{"n_layer": 8, "d_model": 224, "n_head": 4, "n_kv_head": 1, "head_dim": 64, "d_mlp": 576, "vocab_size": 1835, "activation": "swiglu", "norm": "rmsnorm", "norm_place": "pre", "norm_eps": 1e-05, "positions": "rope", "rope_base": 10000.0, "rope_fraction": 1.0, "qk_norm": false, "attn_scale": 0.125, "bias": "none", "tie_embeddings": false, "parallel_block": false, "init": "uniform", "init_std_qkv": 0.0334, "init_std_o": 0.00836, "init_std_up": 0.0334, "init_std_down": 0.00836, "optimizer": "adamw", "lr": 0.00106, "lr_mult_qkv": 0.5, "lr_mult_up": 1.2, "beta1": 0.95, "beta2": 0.99, "lr_head": 0.00636, "grad_clip": 2.0, "warmup_steps": 381, "schedule": "wsd", "decay_fraction": 0.535, "decay_shape": "linear", "final_lr_fraction": 0.0, "batch_tokens": 32768, "seq_len": 512, "doc_mask": true, "train_tokens": 332700000, "steps": 10154, "dataset": "wikipedia_en"}
MLP neurons of a small language model. Each row is named by its layer, matrix (gate and up: input weights) and neuron, and shows model dimensions 160-223. Each number is 128 + 24 x the weight over its row's rms, rounded and kept within 0 to 255. A neuron's up and down rows have the sign that makes its largest values positive.
A block is one neuron, or neurons of one layer that tend to fire together. After each block is what it responds to, as a language model described it from the Wikipedia text at the highest values.

L5.gate330 [105 160 121 155 194 122 110 147 112 110 151  82 122 129 128 141 111 144 119 118 106 130 146 150 123 149  85 103 119 110 162 122 161 112 141 137 152 127 127 138  91 116 123 102 155 106 149 130 122  97  95 105 127 174 107  93 121 147  83 123 127 122 130 142]
L5.up330 [107 143 128 173 173  88 107 151 186 138  96 132 135 101 120 138  94 160 133 145 163 116 149  97 119 139 100 107  63  91 184 137 130 142 141 128 126 158 115  91 101  92 157 109 144 133 118 100  74  76 105 104  90 156  95 125 144 172 112 105 140 125 148 126]
Responds to: Relational linking prepositions

L5.gate332 [117 116 152 144 104  93 138 148 132  78 143 115 123 144 122  98 139 111 105 121  76 121 137 143 119 107 143 114 142 121  94 172 120 143 146 152 149 126 116  88  93 142  95 100 119 109 122 135 151  91 136 125 121 145 116 122 154 135 100 125 155  94 133  90]
L5.up332 [128 127 100 146 133 116 135 146 186 119 129 123 156 128 120 149 157 118 127  81 106 166 105 113 118 126 132  99 123 160 129 114 128 121 102 127 123  84 132 174 124 124 148 175 102 128 168 156 170 161 146 147 158 109 122 148 128 101 130 165 110 117 102 138]
Responds to: Word-start fragment tokens

L5.gate448 [166 139 116 138 112 114 108 105 156 123 120 120 155 143  89  88 136 116 138 100 142 131 112 109 163 130 112 141  94 115  98 101 113 136 176 115 117 127 126 131 137 153 104 146  85 160 133 148 126 109 107 129 111 107 116 147 108 133 117 186 105  97  97 110]
L5.up448 [152 161 141 124  88  89  97 155 100 146 118 161 125 104  72 164 136  94 144 113 141  95 182 125 113 142 101 159  82 129  94 117 130 119 116  91  94 170  94 153 109 183 101 161  95 124 158 141 123 117 144 173 118  72 143 147  98 111 145 141 123  74 152 129]
Responds to: Heading and paragraph ends

L2.gate35 [104  99 149 125 175 131 123 151 111  97 142  97 133  95 102 140 145 110 121  74 126 153 132 137 123 156 130 138 131 172 114 138  92 145 152 151 148  98 132  80 130 103 129 117 104 121 129 113  90 120 142 104 138 113 136 121 113 160 127 105 153  93 122 153]
L2.up35 [ 86  63 171  61 162 116 100 163 157 111 152  94 144  97  67 158 116 115 133 143 119 115 169 126 122 134 113 116 119 163 124 107 135  97 135 143 134 125 145 106  77 120 112 174 106 125 129  96 162 140 109  99 133 122 142 144 101 127 133 133 144 101 113 138]
L2.gate40 [ 92 165 128 133 106 121 111 162 124 153 143 128 180 122 147  70 175  78  93 140 147 153 128 165  89 137 124  89 148 118 158 137 149 154 189 129 108 138 103 126 107 115 108 160 144 110 117 166 132 137 124 102 110 121 153 129 143  97 115 147 120 116 149 120]
L2.up40 [122 119 108 147 159 119 122 110  91  99 140 153 150 137 106 122 124  86 134  98 119 100 139  88 131 139 118  90 158 130 144 124 132 127 108 120 101 131 141 113 183 155 152  71 142  76 110 125 121 115 176 120 114 100 209 144 149 107 105 140 162 133 128 122]
L2.gate318 [116 143 114 151  98 165 181 173 124 161 132 138 148 136 140 152 131 116  99 119 106 148 132 145 126 120 144  93 130 118 120 110 107 115 114 137 127 113 129 115 131 134 100 134 133 125 147 126  98  60 114 175 155 138 162 139 144 101 100 138 144 165 166 137]
L2.up318 [116 102 146 140 121 121 133 152 132  89 186 101 111 116  98 138 156 132 136 155 115 131  47 130 103 110 110 136  95 183 137 130 149 143 124 125 141 112 145 133 152 115 149 158 109 116 124 131 177 144 128  97 109 111 165 128  93 143 130 166 111  86 159 160]
L2.gate525 [126 140 109 170 145 132 166 110 146 133 126 155 135 183 148 149 136 123 107 115  70 103 111 163 116 172 122 121 157 150 128 120 126 109 170 162 125 138 173 120 147 120  63 109 151 125  99 115 148  97 140 142 117 179  90 124 178 138  97 141  83 143 142 126]
L2.up525 [110 110 125 129 132 103 109 110 126 132 155 120 139 158 142 158 132 158 121 164 117 104 110  86 130 143 127 112 143 133 148 126 136 171 158 115 154 132  82 124 112 158 104  96 132  89 121  92 105 150 147 120 137 136 154 138 138 147  99 174 139 153 127 153]
Responds to: Closing quotes and word pieces

L2.gate231 [119 138 184 147 108 133 131 147 127  64 105 159 136 131 146  99 113 124 102 146 103 107 110 139 156 138 128 164 116 132 136 150 101 115 124 149 115 156  92 110 104 108 111 111 126 129 103 132 110  64 134 156 125 129 106 117 115 143 180 128 129 129 152 130]
L2.up231 [123 109 112  71 172 144 126 148 150 103 150 102 111  74 121  95 117 156  90 170  98  88 115 109 135 103 139 157 147 134 128 149 103 140 134 126 108 152 105 151 139 101 152 107 145 106 163 149 145 129 121 121 173  93 152 114 115 117 127  95 128 111 137 115]
L2.gate234 [137 144 135 123 151 147 125  96  80  98 114 109  96 128 127 134 125 126  93 120 111 117 140  87 159 137 107 134 160 116 166 128 105 127 101 137 120 102 176  85 123 131 122  96  97 132 123 146 112 136 112 102 161 142 139  92 116 124  93 131 146 136 103 108]
L2.up234 [114 145 138 111 120 121 118  90 149 127 148 146  74 121  94 142  94 183 117 132 138 150 124 141 141 143 129 134 176 114 141 104 103 146  79 135  99 138 119 108 114 133 128  87  85  98 141  93 118 121 107 118 127 148 124  83  73 150 100 126 110 158 108 140]
L2.gate352 [ 69 112 123 127 135 108 141  93 136 114 130 123 139 142 116  92 144 151 123 139  77 174 132 107 124 149 118 136 142 131 151 146 140  93 134 124 141 112 157  93 134 108 138 102 134 133 134 161 140 139 130 132 120 148 157 141 130 102 168 139 101 165 111 154]
L2.up352 [117 156  98 130 118 156 129  82 150 105 113 122 142 101 132 104 151 162 149 123 139 111 170 110 120 169 160 133 150  99 144 154 127 102 173  97 104  94 120 120 119 149 144 148  88 118 157  90  90 145 108 119 147 127 135  75  82 145 121  97 105 142 175 131]
L2.gate478 [153 138 140 122 178 120 135 129  96 101  94 121 161  89 128 122 125 118 124 149 139 140 132  58 100 141 112 128 119 156 139  81 117 142 175 115 133 135 130 107  65 122 143 107 104 128 112 164 149 123 128 146 152 125 107 132 111 102 133  82 162 118 121 151]
L2.up478 [138 134 109  57 146 119 130 144  95  63 176 124 118 106 108  92 117 127 124 153 140 164 148 146 135 117 147 165 135 159 202 135 111 155 104 125 140 103 124 130  98 108 149  97 153 122  85 146 137 152 131 102 139 106  85 107 107 123 118 104 134 135 106 157]
Responds to: Agent-noun suffix tokens

L4.gate0 [171 128 130 159 116 135 130 102 109 122  83 133 109 117 142 172 148 152 132  43 143 127 120  66 158 131 143 159 121  96 173  98 120 155 146 116 142 121 153 132 135 133 106 139 106 133  61 118 127 116 110 102 145 194 132 129 105 141 131 124 141  95 100 121]
L4.up0 [148 152  78 136 119 136 150  94 122 127 136 112 134  83 177 175 148  97 164 108 136 146 123 143 133 107 107 162 123 126 127  80 138 139 121 159 155 157 165 138 117 133 149 132 134  88  87 151 151 173 123 170 119 126  87 133 135 141 104 122 142 114 115 145]
L4.gate49 [154 135 127 161 155 126 125 136 116 186 115  99 124 119 138 131 110 124 133 116  73 146 112 127 137  91 102 137 150 151 141 162 161 184 110 143 138 172 178 128 177 158 120  95 100 140 103 113 109 169 123 133 115 130 122 131 102 110 133 121 154 141 122 123]
L4.up49 [174 130 112 109 156 119 127 146  79 132 128  93 139 142 111 134  83 162 145 122 130 137 130 123 121  92 148  99 148 167 100 121 129 158 100 121 120  85 157 143 123 133 122 112  99 144 142 143 137  98 110  94 169 104 198 128 136 109 182 137 126 132  97  96]
L4.gate88 [107  85 129 131 113 151 128 136 154 117 151 102  95 109 106 100 142 126 120 104 121 123  86 138 123 112 134 142 147 177  99 138 138 116 134 127 152 131 111 108 150 135  97 142  95  96 107 159 108 156  71 131 122 167 126 126 128  88 153 156 109 104 149 120]
L4.up88 [108 134 143 125 117 141  87 132 181 145 145 134 129 106  91  82 152 124 117 160 152 106 109 201 125 125  82 133 133 113 125 168 141 152 123 135 134 123 136 100 116 120 124 109 106 112 124 134 109 133 116 155 143 123 129 156 132 103 129 145 126 161  80 146]
L4.gate333 [122  89 164 150 119 186 123 162 125 120 137 102 132 152 124 109 105 142 101 103 125 157 131 167 129 149 118 147 139 164 123 104  75 115 129 130 162 107 174 149 110 126  77 145 105  99 110 127 145 121 102  77 144 123 148 126 172 107 122 138 127  81 146 118]
L4.up333 [133  96 123 120 124 156 128 131 152 174 122 178  95 178  97 153  78 154 132 151 170  87 121 129 127 143 155 149 154 132 108 128 129 100 164 106 149 135 155 189 151 133 128 165 105  88  49 110 149 111 169 118 118 121 143 132 198 101  88 143 102 101 146  90]
Responds to: Word-initial an/Med pieces

L2.gate384 [120 106 150 176 124 123 131  78  82 169 125  84 125 146 148 138 134 101 102 126  84 111 140 141 193 104 167 113 142 136 106 158 156 135  94 150 129 125 152 147 138  94 107  97 131 185 133 132 156 153 129  98 145 117 116  99 192 140 134 126 141 135 157 129]
L2.up384 [102 126 125 139 122 110  94 103 106 176 136 122 196 112 100 135  90 122 166 150 100 142 178 137 171 125 100  98 124 145 150  96 143 131 117 150 111 107 132 142 110 142 135 114  84 128 128 137  88 121 144 130  96  79 152 145 123 118 142 116 128 120 134 151]
L2.gate437 [130  99 110 121 135 143 120 125 137 130 156 126 149 122 112 143  90 136  67 126 122 135 162 144 141  69 120 138 129  98 118 115 113 150 105 146 132 103 142 163 161 122 148 123 139 159 122 170 159 118 160 134 109 150 105 142  95 123 141 134 116 142 107 123]
L2.up437 [168  81 144 114  58 125 128 135  90 132 144 155 115 144 127 131 158 137 140  89 125 156 158 100 128 112 182  89 108  98 142 107 130 123 142 106 119 128 128  98 140 127  75 117 121 126 115 113  71  77 139 117 148 129 109  96 145 155 104 150 144 156 126  83]
L2.gate440 [159  97 113  84 131 150 131 150 140 188 153 136 119  99 107 176 133  89 105 140 122 138 122  84 102 145 118 175 127 163 129 144 120 133 121 123 146 132 144 124 157 144 127 127 137 117 139 130 107 128 153 161 143 135 124 145 133 135  98  92 123 139 113 127]
L2.up440 [116 108 162  97 147 101 116 129 128  83 105 120 177 110 118 107  90 143 140  93 150 104 130 117  79 139 102 151 133  92 159 112 126  94 133 147 104 112 100 140 161 101 129 117 118 177 135 128 105 114  95 136 129 124 125 127 176 173  88 124  94 143 119 142]
L2.gate555 [125 172 120 148 114 112 100 144 137 110 119 149 134 104 199 120 118 103  88  96 113 134 138 148 162 147 144 106 129 129 118 149  91  71 153  99 112  93 135 150 133 160 155 142 147 137 134 105 137 115 144  95 109 117 158 113 129 119 133 123 158 130 103 149]
L2.up555 [106 143 104 136 147 133 111 133 114 151 121 161  85 142 171 122 117 117 124 135 133 113 124 143 144 158 123 151 141 153 110 177 146 147 138 143  97 129 140 118  94  92 125 124  77 132 132 132  93 131 182 133 137  89 155 165 106  94 120 128 116 148  90 157]
Responds to: Wiki heading closers

L5.gate192 [165 144 130 161 142 137 139 128 131 108 125 151 128 164  90 144 110 105 148 103 161 122 128 106 133  77 118 135 139 155 119 136  87 112 185 125 134 137 139 161 105 149 159  89  95 128 134 139 135 127 162 132 136 132 132 111 129 133  97 119 140 149 106 146]
L5.up192 [132 101 134 160 138 150 169 137 157 122 133 112 101 136  91 114 106 117 128 104 130 119 145 124 128  96 143 115 110 132 150 193 121 110 123 130 164 130 148 179  99 130 118  90 130 146 138 101 133 174 126 153 143 131 134 161 154 124 125 153 125 158 123 136]
Responds to: Indefinite article "an"

L4.gate33 [112 107 132  95 160 134 150 113 135  62 144  79 131 171 162 131 177 149 126 106 116 100 124 117 160 161 105 144 142 139 137 124 202 151 130 149 159  80 109 119 115 155 133 109 163  71 146 118 154 115 109 136 145 110 125 116 130  84 109 135 122 157 117 143]
L4.up33 [134 159 138 142 137 148 112 162 112 129 181 183 147 123 144 143  89 150 145 117 127 133  88 142 135 125 134 165 139  81 113 106 106 156 138 131  89 111 143 108 164 105 134 120 136 163  97  43 121 112 117 106 147  74 136 126 155 108 134 155 114 164 115  44]
L4.gate390 [ 98 133 128 136 120 141 150 100 127 112 125  79 142 127 116 145 139  84 111 112 107 127 116  98 106 133 141 153 117 151 167 154 127 133 104 139 148 105 121  90 145 110 119 103 137 132 135 118 135  94 110 161  97 139 130 105 103 122 127  80 117 125 112 154]
L4.up390 [117 172 117 109 167 141 113 150 152 119 158 141 149 142 168 127  60 155 132 155  88 154 167 149 106  99 126 131 106  94 103 134 125 110 135 117 158 131 105 102 150  84 130 145 107 115  85 173 149 124 155 155 149 138 153 134 178 102 128 138  94 116 109 184]
L4.gate470 [ 95 159 121 175 149 160 145 182 144  98 170 113 180 184 134 123 124 171 127 121  97 160 145 148 158 145 140 112 130 169  92 130 147 133 132 143  99 120 148 119  67  87 101  79 163  97 126  68 102 117 122 116 135 169 114 183 152 118 124 124 134 146 132 144]
L4.up470 [106 132 124 106 137 132 146 131 100 126 132 147  98 133 157 111 168 140 106 109 100  99 125  89  94 141  67 133 117 127 169 190 161 143 106  93 111  94 155 156 137 123 138 105 110 159 141 147 145 132 144 144 106 148 126 168 151 157  89  97 122 125  97 134]
L4.gate572 [ 87 135 136 149 146 103 126 118 143 125 145 175 140 122  95  97 165 146  97 116 134  89 125 120 136 157 139 128 137 118 101 118 145 132 146  97 130 136 120 118 137 111 125  62 120 129 145 144 162 131 113 100 109  93 121 128 144 138 123 139  97 155 136 118]
L4.up572 [107 125 159 133  92 110 136 143 128 144 133 133 131 153 122 133 130 118 167 149  97 138 124 169  94 136 110 123 122 139  95 133  85 130 132 123 132 127 119 124 102 104  85 144 142 142 131  98 134 114  73  99  92 116 137 150 155  89 142 122 126 132 124 148]
Responds to: Conversion parenthesis, connective "as"

L5.gate413 [152 174 147 131 120 157 145 150 118 117 123 144 112 117 103  94 134 147 116 108 116 128 118 157 131 134 133 129 131 127 164 119 154 157  82 113 114 108 183 100 138 115  88 124 111 133 151 155 143 130 125 142 159 177 142 104 142 118 132 154 129 190  98 135]
L5.up413 [121 164 147 143  94 115 120 117 131 156 116 123 156 115 121 133  99 112 128  65 145 121 131 114 141 163 130 127 109 145 151 147 103 156 104 145 122 128 136 106 123 102 125 143 114 110 109 135 118 121 111 108 128 104 126 142 149 122 133 119 123 138 169 105]
Responds to: Structured-data field separators

L4.gate160 [111  78 139 124 129 151 123 128 116 141 170 112 133  97  99 111 141 116 130 110 129 133  89 102 142 112 177 137 128 126 167 141 137 152 149 159 109  58 117  92 110 119 115 132  93 124 118 149 141  97 103 147 115 133 116 103  80 107 113 124 114 132 135 134]
L4.up160 [109  96 135 168 101 160 124 174 121 117 138 122 151 104 123 121  99  93 140 117 125 134 134 143 133 106 141  96 171 130 131 110  97 150 160  90 149 165  79 158 117 151 153 143 122 153 107 108  81 131 173 126 128 114 155 165  92 128 146 138 129 150 116 112]
L4.gate233 [138 110 159 131 135 129 138 143 124 127 131 152 141 122 130 128 141 110 143 139 128 115 143 105 143 128  98 131 100 153 108 105 156  99 133 157 120 115 173 123 101 146 133 126 105 138 139 122 115 133 129 109 107 135 125 116 124 144  79 142 125 131 140 162]
L4.up233 [ 64 112 122 131 120 148 104 168 111 126 131 148 141 145 116 140 145 114 129 102 157 109 144  78 128 140 163 125 101 106 126 115 129 164 154 146 165 131  92 125 130 131  84 164 133 161 137 124 127 109 179 118  85 122 110 140 175 125 173 134 162  79 101 178]
L4.gate399 [133 120  74 152 154 165 158 166 125 123 152  97 190 136 146 116  78 126 128 131 123 160 121 130 147  97  98 131 122  97 101  87 150 100 138 161 102 129 159  95 124 141 113 128 139 153 146 141 105 144 126 118 110 161  86 137 141  96 117 166 115 135  89 106]
L4.up399 [ 78  70  96 132 156 132 117 182 165 110 170 118 151 154 111 118 142 130 132  99 105 144 151  98 125 120 169 152 107 110 140  87 146 119 147 140 102 112 134 126 148 138  97 145 140 135 148 101 130 133 196 141 105 140 115 124 130 108 125  89 116 129 113 139]
L4.gate490 [108  84 101 177 113 134 181 131 153 118 165 113 155 158 149 147 177 122 106 119  98 170 128 141 124 125 155  77 140  74 117 123 139 114 139 131 125 110 168 140 133 122  87 106 107  95 115 131 173 160 148 130 119 149 142 117 159  79 152 146 131 104 117 119]
L4.up490 [102 124 138 136  96 169  81 120 140 172 117 123 137 128 141 142 155 123 142  88 116 136 106 115  79 105 121  85 138 101 108 130 105 113  91 157  99 108 116 132 144  94 130 104 147 106 155 118 136 125 140 139 117 117 139 123 173 103 156 136 123 105 104 163]
Responds to: Section heading close markers

L4.gate282 [149 126 149 139 151 120 137 166 133  69  88  96 134 123 156 101 126 152 128 136 135 114 131 127 130 119 145 122 143  91 119  91 116 152 158 142 181  91 106 164 148 114 147 125 184 116 117 127 132  82  97 106 138 154 124  70  89 136 137 101  94 127 116 118]
L4.up282 [121 117 146 145 109 100 126 136 145 148 102  72 155 163 111 102 139 121 132  86 123 143 131 187 148 144 137 128 149  82 162 126 106 134 125 137 142 116 138 130 140 109 152 166 103  96 131 139  96 101 123 142 137 112 117 121 129 101 128  74 159 122 134 135]
L4.gate301 [195  98 132 184 142 161 142 140 106 130  89 107 157  78 105 126 162 151 150 140 127 131 124  92 121 133 112 104 130 128 148 159 125 150 153 101 136 138 135  89 116 156 162 127 122 148 125 129  96 142 129 135 134 162 123 111  98 116 161 109 108 177 152 128]
L4.up301 [177 114 149 153 135 158 169 115 111 125  93 109 151 137 160 122 127 123 122 129 106 168 137 104 130 127  99 111 157 179 104 123 171 130 160  91 137 133 160 146 146 121 133 117 117 120 126 118 145 125 106  91 136 119 126 122 106 129 106 126 132 100 129  98]
L4.gate441 [140 132 182 150 103 105 157 137 117 150 159 137 138 156 203 186 108 124  81 125 131 121 126 120 111 122 133 152 109 105 127 135 151 169 125 103 123 111 153 121 112 131 144 177 121 116  96 171 133 117 125 113 127 111 157 135  96 124  65 111 124  87 127 156]
L4.up441 [125 129  99  86 144 125 155 146 116 121 137 116 117 121  68 111 123 101 102 123 159 128 116 116 129 111 128 143 166 157 149 105 107  77 124 111 140 114 130 141 146 122  75 113 151 129 164 135  97 146 114  80 134 165 111 116 100  94 139 136  99 148 137 126]
L4.gate527 [153 171 117 146 105 140 114  77 106 100 117 107 145 149 164 115 117 132  92 107  73 149 134 124 137 131 123 120 126  99 133 132 135 182 132 107 147 169 160 125 130 125 135 145 113 133 104 138 141  89  68 103 104 177 125 135 156 123 141 114 125 167 142 135]
L4.up527 [104 148 139 122 122 164 177 128 109 143 156 136 117 117 114  96 127  91 131  99 137 147 104 129 109 115 156 132 141  92 114 117 117  89 156 138 132  51 126 160 135 133 142 128 174 137 147 179 144 139 142 142  90 161 129 141 100  91  96 105 125 133 118 134]
Responds to: Infobox list-item dashes

L2.gate76 [ 88 131 112 183  95 158 164  92 134  97 135  91 129 130 150 170 117 145 125  98 176 127 114  91 100 143 140 126 112 114 133 113 119  90 164 158 130 120 116 141 123  77 133 150 135 144 137 143 166  95 120 166 116 160 125  97 125 118 125 123 154  91 109 113]
L2.up76 [ 71 106 129 142 121 113  95  95 141 177 127  70  92 113  80 101 126 153 157 152 150 168 101 114 107 166 173 102 175 123 118 115 137  96 163 115 116 131 124 131 118  88 156 172 127 143 175 180 121 149 101 136 134 127 150 168 113 102 166 104 140 148 130 133]
L2.gate229 [142 124 116 152 124 162 139 155  84 115  98 123 166 145 116 150 110 149 127 101 145 147 170  75 159 127  99 118 145 127 158 161 116 159 194 156  85  98 129 165 142 147  74 112 114  97 116 133 144 132  97 106 160 137 121 142 128 119 147 124 183 136  85 139]
L2.up229 [165 169 146 167 146 141 142 147 108  93 127 185 115 132 100 117 138 118 121 128 121 133 119 118 137 130  98 192 152 125 167 116 117 154 155 140  99 109 131 153 124 144 128  95 137 124 108 159 136  78 115  94 101 119 109 144 127  93 130 176 131 111 153  93]
L2.gate328 [112 151 165 154  94 102 148 130 137 128 139 149  91 154  85 133 124 100 150 132  80 122 137 111 156 148 105 144 127 109 153 133 164 104 112 198 136 160 193 115 102 112 146 132 112 128 116 166 101 121 103 113  93 165 141 128 106 107 160 140 103  95  94 152]
L2.up328 [ 96 163  96 154 111 152 118 134 148 172 124 143 116 128 114 103  85 144 155 125 168 148 108 132  95 146 115 110  95 154 126 129 142  93 134 125 155 125 121  87 174 140 135  96 129 151 183 123  97 136 128 142 147 121 112 141 126 150 142 136 118  72 118 136]
L2.gate378 [143 142 106 112 115 147 105 136  97 165 126 170 157  80  97  91 116 120 105 108 127 156 144 139 128 116 109 116  93 115 152 115 155 115 153 161 152 112 143 126 135 203 115 135 144 155 138 125 111 119 116 125 124 161 127 103  40 131 125 137 169  75 112 119]
L2.up378 [102  65  75 159 113 133  94  92  94 174 114 102 155 129 100 132 118 139 130 145 153 155  99 140  68 150  98 171 121 135  95 169 105  93  98 122 140 134 176 138  92 127 110 170  93  95 109 113 119 102 148 143 149 126 121  94  89  83 117 160 137 139 126  97]
Responds to: Mid-word piece after capital

L4.gate12 [129 141 116 114  97 170 134 177 148 157 140 126 136 146 135 120 170 131  98 139 110 158 111 119 139 133 157 150 145 138 170 125 153 159 105 124 193 110 136 104  81 114 135  88  95 110 119 130 110 135  90 114  80 144 147 119 119 131 126 135 177 142 160 125]
L4.up12 [140 135 157 115 104 131 119 122 129 142  76 187 124 164 108 135 116 170 132 123 103 108 130 163 101 135 120 126 106 104 104 104 118 116 135 153 118 128 105 156 134 126 133 104 141  84 139 130 140 115 121 133 138 132 124 149 186 122 137 125 182 146 155  94]
L4.gate181 [101 187 131 150 118 121 119 129 115 113 144 130 164 107 159 120 127 127 115 201 120  99 137 128  96 134 139 160 101 155 120 121  98 131 147 127 152 126 153 150 125 176 132 124 170 130 152 153 140 132 158 108 129 116 144 109 134 139 146 143 154 149 133 124]
L4.up181 [136 102 176 137 139 121 162  91 102 113 135 132 136 159  63 124 149 154  98 133 105 155 115 129 123 181 137  92 139 117 116 125 119 128 101 132 152 124 135 127  99  81 148 134 123 165 134 110 136 117 129 161 113 143 100 130 139 140 135 101 144 136 110 138]
L4.gate182 [146 137 155 101  96 125 118 101 106 118 128 136 130 110 128 115 160 167 122 118  91 127 116 134 176 102 150 133 128 157 137 118 122 115 106 138 107 136 151 119 112  89 105 139 153 126 123 112 150 112 131 118 153 118 102  99 110 157  98 136 111 114 122 135]
L4.up182 [156 114 131 127 126 115 122 119 138 118 119 113 104  82 110  90 159 128 110 107 141 117 138 123 159 130  98 106 106 130 137 126 140 103 136 109 144 144 144  92 124 104 137 136 143 141 142  82 112 131 106 104 185 122 122 100 116 138 127 108 115 117 128 138]
L4.gate573 [111 155 129 158 151 124 150 153 157 135 136 113 112 211 174 143 144 100 101 108 135 133 131 121 125 151 133 127 136 104 119 118 140 163 165 118 182 122 141 108 107  96 112 122 117 134 109 168  91  84 117 105  61 159 152  95 144 120 137  85 160 127 102 102]
L4.up573 [120 135 110 114 153 124 112 154 147 122 146 140  95 146 168 140 118 109 128 179 146 165 119 150 149 130 123  93 105 138 143  99 136 117 141 124 108 144 152 101 121 142  92 124 154 112 197 125 183 113 121 107 120 151 158 111 133  93 122 118 172 103 108 143]
Responds to: Partitive "of" phrases